Part of a small language model's weights.
Size: 4 heads of 64, 4.66M parameters.
MLP neurons of a small language model. Each row is named by its layer, matrix (up: input weights) and neuron, and shows model dimensions 0-95. Each number is 500 + 40 x the weight over its row's rms, rounded and kept within 0 to 999. Numbers have three digits each.
After each neuron's rows, "fires after" lists the tokens most often just before its 100 highest values on Wikipedia text that the model never trained on. A number after a token or word is its count.

L5.up296:484501514513486516518445485500513506451512569471424510449466524520519515476517460439476492445477537579529449466535599514516553451509512561455551483511496510392481495536550492476461431539451461557459532539529483573411487393479547521502533487465447520546483516467497520435543475551480536550
fires after: "1" 29, " E" 15, "2" 14, " " 10, " H" 8, " y" 5

L5.up565:548461546526459431512429462514454465471488538508553508390435543463510452461487497473475541504487517429458484488546511489449459536540433462443520496456536544491440501499502505536537489484389527509578474459541517474537496509561526467524557504481495610514464514471508497527568505502528475541
fires after: "r" 24, "l" 20, "p" 14, " p" 12, " pl" 11

L5.up212:466490475465457498480486464426507472456572486518449542518480516527507472534545497502499540551453472580447529503489478504452522534455453527494540554524519484526494482458472534503484513617521539487495481454479514530490468488496434492534430511529506501513504594493557491553498433437499413464
fires after: " m" 20, "t" 10, "^" 9, " p" 7, " t" 6, " " 5

L5.up585:577445469497536465537514574471482534492491505396514543481521430510564493536498484507449546499508545553466541480514516537524570486400555458477435456448456491482531618502431499486537551494491595529494540522510553468536546559509418528495522454498475465504445489508487496462511469531541617463
fires after: "\n" 39, " M" 13, " s" 10, "id" 8, "l" 7, "s" 5

L5.up582:500494545503506548531520519490500560547387585481555468510525490531501521546490574527449539520500486540505467520509480513428446537512475502541401536525531484455490471468565484487576488500466563568472525495450562514537461501478529518450446532443462515507508563446519512538435509514534483451
fires after: "p" 22, "ut" 11, " ex" 10, "r" 7, "on" 5, " h" 5

L5.up413:461494523465556500527496537550501472463530517436540470563485450522479456512545547505511507539472465522425528558455514444548529551499523525456514526454458502569466467495540401419503481444471487526437460495489453425569549536412514525531550510481542579512511445561563439529523538595509574498
fires after: " H" 23, "r" 16, " h" 11, "ou" 8, "n" 5

L5.up467:456484486529530521619502434518492494465573519521538446431483486486547480530449539564438454532474510500528513515472538485493561574520436497488476479546537521479534509470485473473473529551495451516482501514433525518508486495501511445500498471444510447493498562545491512501458515509505445514
fires after: " c" 31, "av" 16, " m" 12, "z" 12, "ou" 6, " T" 5

L5.up401:534427456485534456495439545520430511499427575531567489500515552459593543519475535543508508552506420565452489573549499450507500512570568579535529465395470488448486506445518544389503526503554471449482543453505471543526529476455502492529564500569443477500415491489497524494506586510513537497
fires after: " A" 37, "it" 9, " S" 6, "at" 6, " O" 5, "on" 5

L5.up531:460514488546467493474527513493483503512490480474597421461479469491454448442608515469457538525549554523569520587489510502419502484561422511545497535530504496507491490499493499487448483480437512544508449544518566527512500495491502590480467557487467438494467516499528462374528488472512509528
fires after: "o" 23, "l" 14, "m" 9, "h" 7, " m" 5

L5.up488:512526511492506475547604510493518410474488478584547502510570490522504396421512512553474512418452496510488468552448506480498456505482499482481501488476400511431485503502542508472574469457550557543453509438533537529451482488545523445533477479521476489456574392478541464472509496558495512484
fires after: "c" 16, "art" 15, "b" 15, " c" 11, " p" 6, " f" 6

L5.up474:428537559502433517523439478459504513558444446465525529509492515499532533508446492491466540533509499490414547561493533508512504578535448588506519511453469489466516518483444519485540454479483473564460589473523442508568464525534472436530505438511487634483482442483515544492476502568463436562
fires after: " o" 36, " l" 12, "l" 9, "r" 8, "o" 6, "p" 5

L5.up410:455480497496464515469410551469507542510479438511535473408545564430516503459528478501476502573505563514472500464503496520485465415534536435544452497511551575512573463547531497525464459518493518491492394483523478571521515501505402548475509498475496476512464481432482431457500511498555526530
fires after: "h" 13, "t" 11, "ch" 9, " pl" 8, "m" 5, "ad" 5

L5.up136:508476579541538448533535530516456526481489558457487444466566428465474512570484431509451564483537437542558520491504479444538530531542485491506492443505547422467495560520476500488536449549491543454561503493474487516506516540492592563445443552518556484424477545494544497451514386495556614509
fires after: " ex" 12, "r" 12, " H" 8, "ro" 7, " I" 7, "um" 6

L5.up427:553512521531551500498483538566535517497511578485461515439528464512497434447549437574603592492463480583483503504507444495514537502525415522512493505458515486437499482503461419529508460445474582499492454439492462497441446505482451441514550440501444496531429558548490534455493416508496501447
fires after: " " 52, "er" 6, "e" 5, "am" 5, "y" 5

L5.up258:507472434494466498562504521482495453473523477501587514560483501492586543544490465495552460569574468529576431532488565507507493508477509456567534482491551449494470538508459436505554531506537541486522488469496507484504496539566483470478427437488459507548454536552485480572462559598554494501
fires after: "\n" 31, "i" 26, "pp" 8, "p" 5, "it" 5, " t" 4

L5.up108:536546534491475521525451538423513478486431532442467520555479514526535493547504452489448555529564484518461513526473453555471543547441527465436524554601542476552511523495498501524523522466503520489490507513492434547463474414509443461494530483515513430506556519587449483544549542517480511509
fires after: " " 39, " t" 16, "t" 7

L5.up430:453549450541435455548501529458562516464490481454477431501576449488543530531535501463463428507506499477476523578508514568452437504535441526507481531478537518521536468498511541489564528446615505534548513498567490487520450486504526502549460487441563482463462535535521491501476524465452537442
fires after: "as" 20, "os" 18, "s" 8, "m" 8, "a" 7, " pro" 6

L5.up209:442460539473522523509455513515538518491500525519527458470472581515514514555485523412566542451544546372473563481492438507468498416450509471498517456479432515491517509500445507588505432583482458467536546472529468497488558451450481490446513452501549578514517505512562569549448486526583544496
fires after: "r" 27, "l" 21, "ol" 7, "u" 6, "in" 6, "ul" 5

L5.up55:529465531460611524560450577536571522508525544493536506465443493567467534463529550475517557479510593482465465477492513531507458433474519510511532470473489485458537486539506529545410528511526561463475510454520432432487475517465443493496505528471575449493436476431488478441519412499441512513
fires after: " " 65, "f" 6, " re" 4

L5.up137:477518454549448497489531465507406422529555496460497463532432592469521523516514500513558517522459537442459499536494454531512516498589517532467499492477551483450461401586470474477455508519569489460574522454462513469500437570462540449520517515425500538475487466489448480478537507530573469444
fires after: "s" 13, "ar" 13, " p" 8, "c" 7, " Mar" 6, " P" 6

L5.up176:467541570515468527577482469592426473477464493560473412415480501516435557459491513463524549477453498513538472570501463443544541476503550559580524470428557536509569491493497501490502473494509526563467506413564532512458473480555533587383458519510483512493513425438518439483484473477539497527
fires after: "an" 13, "n" 11, "ut" 11, "H" 10, "v" 8

L5.up214:460463469527487504479501507553476502447559521514463531466444593473406385475413455524452545501527504522508484470490556500427512479562551540529469488498484535605562476492493536557488513518468529434489499546451504549538510457521492480478479514510484512485507525533518475566468443492514513475
fires after: " B" 24, " R" 8, " N" 6, " r" 6, "B" 5, " J" 5

L5.up483:451637548564501486486480541502564524499425459485491462459558462489464550491496510464464532527544574516533458521503556568472501510507476465479519460505482547476500509521517499489495472532522499523527538501529521528475489512406537539491485464482473527498496539523511490487519506531536514546
fires after: " the" 25, "c" 16, "s" 12, " his" 5, " The" 4

L5.up198:453449502525413414509489496573487488398557540472556513470538448466497540529538501508489561505472449453442541486446476492482507486547439563430474501445529467526554493493438534501495447497554435483535578475475549501552478530513440501566463485460414543390533470441524453535561581503497478534
fires after: " p" 33, "e" 11, " o" 10, "ro" 7, " be" 5, " ex" 5

L5.up542:626463519548517495524454450492505451501477527474520516454516443586485525534453551517522472494568513476556490560555477513447519491464497483527555509488495486497542462487491428566524434464551471531484473510543528514479517490498503482556592529525548426462560501444476524457474517490500488555
fires after: "ag" 12, "d" 11, "ig" 9, "an" 9, "m" 5, "im" 5

L5.up358:429510519520513518483516535464474493490449407490526518498521474501454507551532488518501487495513501527497508513517458523512497589506447482539503471448485490507557433472487440523526470451462526516508458492524473517440453515499539387463555535449491507486583453491544598591425525566496498459
fires after: " l" 25, " a" 17, " o" 9, " " 8, " A" 5, "at" 4

L5.up313:468462533488498524393557488542553554446513546445424430570456476481458483493528475527516508537515541433547557465498550508502563487429462505501560473530454499457494502522509463523565451489537578491547446526523469453509516506470540510577553456497491506495494497556479526545478507580493550503
fires after: "e" 24, "o" 22, " re" 12, " w" 9, "a" 4, "er" 4

L5.up509:498516475558489479479524491502446490472458487484437405482461426471546462525519559571542532528452550539519537541588536420490461497537457502513490488525496466501489460565508494513488468446512447485532489527496435517487491441450539533525420467489591515516525598475492513474504505595487511476
fires after: " h" 29, " H" 25, "t" 11, "f" 7, "ol" 6

L5.up390:497464569567513537400485467471489530480495568458458516523512532547448538521465550543524510493545513446447471459478460551552515521435454456412491527501568515540450421489438519546513533515525522437549512481506471502489434472468530524527503473438493510432500496512558566522480487496432522507
fires after: " " 32, " n" 8, "en" 6, " F" 5

L5.up615:489553506555478503470465500517458488429495514477451469536445483477499505480482564444456546514553565425491539503469502448562501479510343538479545509597579520503575533502486523443490467512527504587526515521451610420464512511459483555528456469448520512532483561484461518494524490503509482496
fires after: "ce" 16, "p" 14, "c" 13, "s" 10, "ul" 8, " s" 7

L5.up415:499536545497559601482512499436466488557496550447476429483518464481517467487516511442517571516470488552483475509488516508525476501527523562448483538530522535440549486432537443499523486442505505589461443546532502501473478536488544543408477476480504551617495529488459523445425492552449493497
fires after: "e" 14, "t" 11, "u" 9, "x" 6, " h" 5, "ount" 5

L5.up166:448519463516498510481478496550479513468485463520541509506520438490505430480480512489545489540491443500488465513479533440506480485390540530538538387512568539555530494520476474538496453508458464512552499409524461534495488426510537483414520543475561508441479493515457554443501520524540521511
fires after: "v" 12, "an" 10, "n" 9, "c" 9, "j" 6, "z" 6

L5.up335:487536450530417475457490570469539413501529486504493546565461595485554518447514485468510498419469525548478492554533564510558536572499434525506460407509522417497493471496510522466513500512481463507543473544595523583500526558460524485497566496471514477462472446459521525416486502496441541434
fires after: "ct" 14, "p" 12, "ers" 10, "h" 8, "it" 7, "s" 6

L5.up282:479471549453409489456521525482495493479471398534538484543501502512496492499512472447515434488565501477450469531512542561428497506467465479501514504609339531464558451451490448559585512545475497512516497495543439520541506507511483479596479478452451553556549425485492457544495474495479460510
fires after: "ol" 18, "le" 12, "o" 11, "ri" 11, "a" 7, "l" 7

L5.up536:490443481529522486486488522508517468519512520517459568600565501500507475590515436472461543502556513445460533517481521479462537527451488441540458526538477489542448527592517433501505557507470463518493426539552550392502505462541501460450529433418563567469448495457449549514533492496491582434
fires after: "a" 27, "r" 20, "l" 17, "x" 8, "o" 5

L5.up309:495488563458539464444492541525473581457505538443430500529538491458568504554477484472498528496532465495488472464529498455506490538490459445534491503508415542434513530506464496438509539546431540582468509513507503545487509508562447554569430498451471460468481509496447489521553496507456530487
fires after: "o" 18, " m" 18, " A" 11, "a" 10

L5.up403:454534383493507555480512508432581480504453507527466493481521500457486467491564503445509516465505558518521536541523485528540523548456475532494511461530557538529525475394490493518447512496479432567499567483526468461493528468447450451464438534426509408493467539482479578498564477508516506494
fires after: " s" 24, "h" 13, " G" 8, "at" 5, "s" 5

L5.up20:449563540506537503537580503484527558477495539485571507477469523509436419463525483565524493526506473470483505473501500512497510488455480482535530487524439501467554463461452539481552533498531555489587524525538559551468442598551450493457446509492471541527474554527572458553410525506538486473
fires after: " as" 18, "b" 10, " o" 9, "an" 8, "i" 7, " " 6

L5.up574:588538479542561504466512477435433457438529495554422445491463503522516554526505568490530455514556505521483501554514518452505527475489509476529448543493432535484486512456508514516538496458530542533488575535543476520528534459452409513442510532502480493533434496522468485524463526518480519513
fires after: "c" 17, "e" 12, "ic" 9, "m" 6, "i" 6, "ce" 5

L5.up588:470455447428526427473511509533466543520420457485452493455590489394450457502495526538470530472450490524499399513510510472503485523622502540522524519453476515496530475500467450465449483501545487505487463490515561536459463529452532500529480456513501517559525586562471459491500561514485531455
fires after: " pl" 16, " m" 11, "em" 11, "m" 8, "on" 6

L5.up554:465512532511470509491526489495533518463573500528561450451593438519550522446477441441554486569462519532476529520473537540491496515531483473543515513538422486549501599476475557534537467511476514493487503478441465474555523461634478459569591530486619429490498505499468580496484447505481459544
fires after: " w" 22, "pp" 16, "o" 16, "t" 11, " ch" 6, "ear" 5

L5.up208:459498504533467514496535533460516439509546503498504507466461532414448455489514505541436463463448543503497475484482504566414546518554490493453507475575489466513501531458507549536516521466511517473465491463536557516471519530529569507453497411454510443461523511470595455519549427496524455461
fires after: " m" 15, " R" 13, " b" 12, "l" 12, " B" 10, "at" 6

L5.up59:525535396576522495540425486477437561549486510562456558569476479539506536507517463470452527591489469483472451449535526421491431497435524495471489531428491531462496485550472412553556407549499436500474568475487512502514476494480436456473492552516494500520539481468563530436553518472488501525
fires after: "u" 18, "mer" 16, "m" 8, "in" 8, "s" 7

L5.up469:507480498516524534532493465543516526531399389447557486511466480569491425485475480542534539458565498543457500436498547521531496492545452522463410507469498483435506452510506502518537485490500437476468470437489465504510532443423499465517512499448462513485530497484515501450558506537495553526
fires after: " a" 36, " s" 18, "u" 12, "S" 10, " A" 4

L5.up244:469609492503500479492466535534419411487486533485561483480476532539489444473556490570539462529569486485450488528436500562455531503569460490522394441521465530456479543464483527526522441479482508537503549507528418581487482456497492464485550464510497501552501542498508518464490555509524471429
fires after: " al" 28, " Ar" 17, "ry" 9, "am" 7, "om" 6, " v" 6

L5.up99:477511493470556520432563531561509540500587457562514437477494561481537424515424594504476521471467520532480515552524557490484547479535494507513494458507457508482506525539483496514582544458472499545460491463444454519443543485546459450481520466538555523438512542438501470477472507521472439487
fires after: "mer" 17, "f" 14, "i" 12, "an" 9, "er" 7, "t" 5

L5.up351:530472465490410468410547476467529469431449497443559468466560449545523489467535486515537468564583541554541461513507509530497467448518553528522425509595510478479549509549466503487497474451544498476601506502481553500535525543513491465597508530523564442487521491565465464438442501534526469437
fires after: "a" 15, "pp" 12, "d" 10, "m" 10, "ce" 7

L5.up320:511473503499545543527486518476490482539516442551507441498433507477575542462570491487516488459518501582512497483545531583508491467438488463590426515461416520484526480514557535533493470492444526538457482456441491515536483521482499413478437473494529480486531475458516474492586506473529618521
fires after: "\n" 22, "1" 20, "s" 14, "i" 6, "ie" 5

L5.up437:509493516500516519478502511499541468466506545521520491574469431559464542540491509496482562566512430485503504546469521522467577535499508440435490536490488505566516480473490512576461510479531518545535477523472467532523459448452497505594455497432519455523426489496448485470485471518494459505
fires after: "e" 17, "v" 16, "le" 11, "c" 8, "qu" 7

L5.up40:446501517502508492534468505503530496491551476453496527477543489447528469528500470478532496525485534390480493503472522421519541536491472470534451506507469457501517406476543569500474506446508574411547518527525507506606517526445507467536491525463548424499494443484492494500461503508444560424
fires after: "p" 19, "f" 19, "e" 17, " " 12, " re" 6, "t" 5

L5.up373:401450478455472501547453501544482482539550489497494489483578460460399502463600485548503524552545517495487500463463562509418493479466471474489500469497442405511474542530402482516479536510478468530481529468450539486559551457567438520538496498501494543503486535513552483470491480487490475456
fires after: "e" 24, "n" 11, "es" 10, "h" 10, "v" 9

L5.up66:491436537452519464595536561528543515452461448473471482415434531562510517519450471500499506525528504492533485521575431547563468523500536480521537548454492500436514482549393594493534521395499499517529505510558533483471473479504484502445482528565550483547558524511512499521513551504495461474
fires after: " g" 20, " G" 12, " p" 8, "p" 7, "r" 7

L5.up295:436411557502544499522552478551467414498458503511565498407514462509479543502575508529538513458477553524514558504499413494486496473507488458457521543558488499442484376507495502540490490468380452570519534476487544493503501451499481520542520536494528510487571549524503362487490493480549508499
fires after: "." 15, "ro" 11, "ur" 11, "r" 7, " b" 6

L5.up517:431483463476450573485379507556474609448558465550482476418462515452495499508396502500511553470472534457526519523570566523462467500485526534499515509522528485471462473494499586495509505469506536460511421454457552514527457469460515524489468511504566536482465474505473468428482422507501519519
fires after: "a" 23, " J" 9, " P" 9, " R" 8, " A" 6, " p" 6

L5.up48:496519568462475464487542526495480476557483458575460405486487507466535570464563506609434534451488474466540515557492502567496502518500473516526519525522531495576541497443453466504521566539428518493483540498463535496496473461471520484545480538578479456477559478488507444467514492476487445507
fires after: "an" 14, "n" 13, "y" 13, "i" 10

L5.up610:542483524462483578477518505506516458463447446547570493466535491564479531514513532532489545480538467463443428504562477456512556527519471542506433455514555558517449464480470525488463449501447387496551529501461495513427469555496484515486525595556447542512495517497563473490521550494482507502
fires after: "he" 16, " G" 9, "i" 8, " F" 7, "ro" 6, "r" 6

L5.up211:491530532506511565463496508542463476465507523533444513531500525459560525489456570526572511462548491481484523509522456467504511457610552459557508433463537506494473511533472507546476536443489420465499468463424456538466488426499503531456538484497445481533546553500471559466563515415502442480
fires after: " F" 22, " A" 20, "u" 10, " in" 6, "e" 6

L5.up584:432512499519488482482475527514455519467512502524517488484449563516567461493529539488538515518573525499561445519550545573559475509504469473491475523428551503452508508429451454525527532574520479528514507442536439504528504539382481522465540455506518440466470459470558525496532477502522405487
fires after: "l" 20, " Al" 17, "f" 16, " al" 9, " v" 8

L5.up228:463469548502424530466454458503503535464458507567516463471543505458507481533457464559470487514457487458479429548397506457515494599474524466508517498504461482442497477551550488465484570501432434485501514519498447535531471510477525549547474475462430443501517522517569486470530548535509471506
fires after: " B" 16, " (" 10, " to" 9, "i" 7, " O" 7, " S" 7

L5.up202:486482429510511464499561539519458502498532473499502535468522453548531491491603457519430464461452501596464447488506518502485479455495519496419506457593447515486512539522493584519470527548521473458515588503541527486473497523541424555543503408511488495433449517553509396492499473490562536543
fires after: " re" 23, "on" 14, "u" 12, "is" 6, " R" 6

L5.up100:533543441503530539561498495524425531540383562499472432531425525473465584498547466492518492506547549497464467489510577535502547514518542521549500507491515537483467485493563488507481470480441558594491474380519471528550528486513515526486457524535515506471494569560523416531460437578498513484
fires after: "av" 24, " h" 23, "f" 22, "ur" 16, ")" 4

L5.up589:517515502506510533501503468546479519460590498569496475510431499467547511503501422440470496545541456578559459546489517537515492475482523514429515409458475416569543501473502468500459475480506510496495486477480589531490487515433561505476528512571496486588468514487597475484451546473514463485
fires after: " N" 22, "g" 12, "|" 11, " H" 9, "nd" 5

L5.up2:465404534478538497539551505527493488488497545485503469515540486545451528499590512471482500491527537429547489534472528492473572483453542500494510533468566430462520436543480570528461512544433530511521492463483511516461525519601531540552497490427512561490534480581597540527509461440499532484
fires after: " " 31, "r" 17, "." 15, "e" 11, " Ar" 5

L5.up359:519507493474538577539568538518534478487482486463411469493507476482475524428503548504486510434523542547509481475514515522447517519470555478529496537488445443561471484505469481475464493517441465524470575506490492613510467471500449531511466455436452544487539519548497480613459498497517519495
fires after: "ic" 19, "y" 14, "es" 13, "on" 6, " g" 5, "e" 5

L5.up566:491508440515537489557533436428478471507525462443465468494540467444472488483493523531484564544536552511592506466510523464496508525555591483429520514534499468466400504497464572449400516482538521554496546495568568574476502450451533499465593524514497512502487550525505414512508534448490526545
fires after: "us" 30, "is" 13, " a" 9, " A" 8, "ies" 6

L5.up4:515517514537449469553532537476523516479480478480546544459588435451457468493499513474476521414493509489477530526546542486545479513540452558530534519463493494461547443458505529428492426541480556493516537564440489451497522534442542446475541502517441549539495481513484570528403518502518481499
fires after: "t" 28, " c" 7, "res" 6, " F" 6, "p" 5, "o" 5

L5.up495:501476526492529438504514482503456537500463432540430467537574506475467523505493439493499550516541519573525506517519505445525501474455466534521530425431546504448527458491508470458514502508500532475540500438520482473511451498533546479505406522507465491526477475524491518481485560498594517403
fires after: " con" 18, " pro" 16, "n" 9, " m" 8, "w" 8, "on" 6

L5.up637:490487490488539488475537544500486571430504513489486470436555451462483548486487511522506443576434461439462545561475443506432465491491560460490489515431485453515513584550471458541491488412464536561526505539469452492460410459516521525491468485505476466497532526546509536495532557514530525499
fires after: "r" 21, "g" 14, " G" 12, "t" 10, "l" 6, "el" 5

L5.up465:523535535530498451502580507514469423584479518475543482478487495556501459522481461430496518443490506482506508525529452483527528467505446489488474509510469491519523586496532469538562492538546475531508589483406411504544451439506522477481470472459481567469498518464516502516475474598577482461
fires after: " p" 15, "r" 13, "y" 11, "l" 7, "c" 7

L5.up259:490485535534442530552500529506521394532535509527454498451480533571480463420516480473483567479466531533544505516530437535492516499472531486589506473447474588541491531538528567527449525519500501435491556420514492455479532517522463525506449460542550422453504445407474490410548421502499478493
fires after: "." 31, " p" 17, "t" 6, "," 6, "ad" 4, "4" 4

L5.up497:484461483525479537476511457484522512568531488496498483471526470501502434534481528521469512419436524430545484487428518462418506423531438556508530492537478523533512459418487546531589521493509507489538495509474496595548507506495467495474497470545421432543418515502459464558550461518529526473
fires after: " re" 24, " (" 10, " B" 9, " R" 7, " b" 5

L5.up29:532429505553460494500501478540451474413528465456468486543501524548459531469517513549534547536520536502563516517480510501485458535557490457456512439526511508481448507462458521490523571467547481488471573453506491478546466461509545489505582443504487483523472488512478571552448501441496444511
fires after: " A" 20, " a" 11, "l" 10, " f" 10, " F" 9, "r" 5

L5.up178:482496532522548474482503524480473492472499506529473429563530514515627600537508484587477552507525543500520538521537473576467460473547444447509483504425436479504528497461447470513526494548554584570473458485466526505498573533468549511488468416494466440515527486570570506488407506526567408517
fires after: "p" 19, "a" 12, "ro" 10, "i" 8, "d" 8

L5.up14:464456548563402473467527479457441567473499498443452481456561519468496532530472499434477522458510486475480519530545547450552423516522520516507466459508445518465481492539562459532512566517494517528472502596514455557566601539410493521455514578516521527460509450536469547527477532520527540509
fires after: "o" 15, "s" 13, " A" 10, "a" 8, "as" 6

L5.up279:457562537443523504566531533551496500529475545476458517487503522509521484422454434480517523539537471519518437474467575542517443443515535473448555454454506465522504515535483503544562541492454531504555483492472501463470541575456447493464476477459541513443575496495558485521491472484482505485
fires after: "l" 25, "he" 10, " o" 6, " D" 5, "m" 5, "f" 5

L5.up173:458591521517465544529528539492476521496503450490538495558491472505500436492504516426513462488450489455510507517534508535502563580493571567494406538418510501492521554534501444464528500459561512446441545551492462515445481544536463479476514439446486537501485506466534447561504489542531500563
fires after: "t" 14, " p" 14, " m" 12, "l" 6, "im" 6, "ar" 5

L5.up372:464481490558500508457520486418485418502562490519527549506496387485503490512465428444486566513492391434509474545480487498546522475494467541460452508561441474467482576561472521499507495451490570586547576509559461442458419495511482498459499498499438532543498544551543543554506450535510513447
fires after: "e" 18, "t" 14, " Un" 7, "ie" 6, "in" 6, " le" 6

L5.up311:473527547466474488519514474431407492468414537497482510502505431467552542516495440581549477514507516475520523542508584542547478538493491510508520441506533518524503485559487469554564510465521551517466514495520441407490462542487474476526531475502591461520568417466540553534572494498479538478
fires after: " p" 17, "d" 15, " d" 10, " P" 8, "an" 8, "il" 5

L5.up23:496514409480536506525472606463543474481525505477479519497521524536473488578470574511428517540467552440525507500513481484472466473559541506454478514535519511469502474473499437568541483473511449426462538516498467528507445553523500483452483478449471524468515572570532533455484498528474498502
fires after: "h" 21, "nd" 14, "et" 7, "i" 6, " T" 6

L5.up573:444486509520498528523385488450530512549506422508534482556441469514511402557563501577481497511527400527437512551526508525481466472472458517478508529412528460484536432530499410589542483487489468501516549545474502533525459499521454499527472475529487510482490462505572537488497521446535431502
fires after: "an" 27, "un" 13, "ur" 9, "ro" 8, "o" 6, "p" 5

L5.up540:472508419540432456546490486441550517519446513430484483496481462539533542459533447525541525473529546494429551390493536478549497446439568581528477495488531498498447425523530492499533492471544541501433457396473510518548553530524494522477466550490534513450426527517447522523565482502509469555
fires after: "ur" 19, "ud" 12, "f" 11, "us" 7, "in" 6

L5.up65:530581484462453531593475478527505496488443481546535484592452412477540478442531544420528499450473524479486462510523428546437460465546509475460531483461491442466556497564495551438524538491514584535609478432482448496492566431461570527521496438530508563545568518517500461482509509525544487499
fires after: " s" 24, " the" 16, " th" 14, "h" 11, "s" 9, " b" 5

L5.up61:449479508527430590455423551451556525508537485507533489433503399501474516495570499533506455543557466526529459510537497515473472513481459515486464525486497447455486524509445519561576432505497554485591494474588501485472544552483436496536490550485507518502510488490541545502471567505558457467
fires after: " d" 23, "c" 12, " pro" 10, "s" 9, "es" 7, " D" 6

L5.up398:494520535472496500497519474549538431467476481572520443562434517509538444484529468595510530519458411465470466492431477502516426595556427525534494464501478450484520486454473466508493523494483516473499537597528504511543457408475497505556521531465530491410503533483467479533533629478467429488
fires after: "c" 17, " f" 14, "p" 9, "e" 7, " p" 7, " con" 6

L5.up426:493530533518502536492459497480458478464510561502493468535460473523536538509484464566444521553537415463513472455487493482518569579545496402428498495453460530485533495492476518454501601483508578548529446420495478530486490438489431554451500506496540478487512484438452504426438445512520434457
fires after: "art" 27, "rit" 11, "il" 7, "s" 6, "ur" 5

L5.up44:507501452517453447492453548532512442468451447496457479487495488523509519554473501418457493464474549560542538479530521481477468460500598517468526558548492494464453474539443494460459495505506586486495538522502528548462519509421507421527418492479456457463485541501488535596550473448565453450
fires after: "o" 17, "u" 13, "is" 13, "ro" 6, "ap" 6, " T" 4

L5.up344:468499473519476510412488550504466491407434430470496537423455511496483580502497491485531535500487561461456500560449515503465464611551478527455452482551400472518481521529536529506500386506478492483513546492517478494548582566490547506490544453423580478482474463491470493476426496537528535471
fires after: "o" 33, "a" 14, "ou" 8, "i" 7, "t" 7, "ur" 5

L5.up604:504469492546465533382530510544453479487506517500479516498486438513492497424530462473514520489458543463556523530487547553511492538547519489512536470525553508515494549536513434597529520505526523490578561486447566469503542409511566488503551405507523573492499504442559496574434497481456507460
fires after: "l" 18, " I" 17, "w" 7, "I" 7, "r" 7

L5.up246:481438495448549452486452591525575329511540499524495524499513536505528493491527487423530539552455459551571459489531475497515458362495481547494483478508503527499468526490546489513524495499447520517465483495477491513451503493482469496478514574469443471568484566497585428522487566575555572531
fires after: " H" 21, " h" 13, "le" 12, "H" 7, "er" 7, " C" 6

L5.up229:581505439467506501497514493530473481479506469467475424491551435537525584555477521568458477404538469541525464428517527478447541442509455506480557480472483533510456506500493531517513545539509560539472454496471472546507492430462562512414519458533469473514498531520529546460500539447547500506
fires after: "r" 32, "c" 8, " r" 7, " con" 5, " F" 5

L5.up130:449494529458444475514459479508604435511504399538483425455538506429504504541524574500478497504511497479560442551471526479502467509537477458493502538456484564427464452497475464503516504513445416508484523492514573487434534487478498508493479527464478550496547479526458489467459542545533491487
fires after: " h" 18, "er" 14, " l" 10, " H" 9, "ie" 8, "ch" 8

L5.up103:559507463545507492463488487478524450460484517515439597394440459545497481518470553487543445419572493527542425538414463557510582543535503504540499454499505541471533480500494472526529507486544500473477517514534475554489479506487499495479506501418542485559466515512515495536484517472514507472
fires after: "am" 14, "n" 13, "ol" 13, " B" 8, "v" 7, " V" 7

L5.up560:410488510518478485486484517592521517424485450540443467418495436569422483469521506543526552522490468559469564487525425493495516477572463496556526526556453490430500490489496440482464491488547546483636561441516486476435455491480549527501450506452440501556506454523517472549551453475496466451
fires after: "i" 18, " c" 9, " con" 8, "o" 8, "ro" 8, " R" 6

L5.up485:499481518601454564497492511450442509465535495540532497464562472512569562473480504487481486475524518491548564484545446469480427470435525487496557460512440506532471502527498505561531500539517515545504510447447466549534428511525434469441462531510492535485444480578456448485564488527572537544
fires after: "on" 16, " J" 15, "ro" 8, "u" 8, "r" 7, "l" 6

L5.up210:489568479502480519560474571490525522544440501512471468540468542492486512518586520509500502503476539459404531517503529475454464500473446460463454459457510405542527497539443495553475434520396565536539453529489471442501501472449567500477460489505515449523494579496558506468429481534477558561
fires after: " " 25, "im" 8, "ort" 6, "g" 6, "el" 6, "s" 6

L5.up420:453490503516517527542518480456492557535556474477523465405507549496479468534482480492431516503504507537477538562507515544462551451416492507545512523571448456574535505557540459546467450427454490528516526463533492507523476468524514462512501445504455513543532548589490441551504452540468532613
fires after: "-" 19, "i" 14, "ort" 12, "ro" 11, "es" 10, "l" 5

L5.up458:574563532539519425504495505509496491399515530497443533519414486572434453479544530430488496486461520425536481499448465546442495555606449453491511510505555548464478460461471490464460540468479513494478506545547477499491482498437505539534513423505519457473552496480466399530446509499444574490
fires after: "ol" 25, " b" 11, "om" 10, "am" 5, " c" 5, " com" 5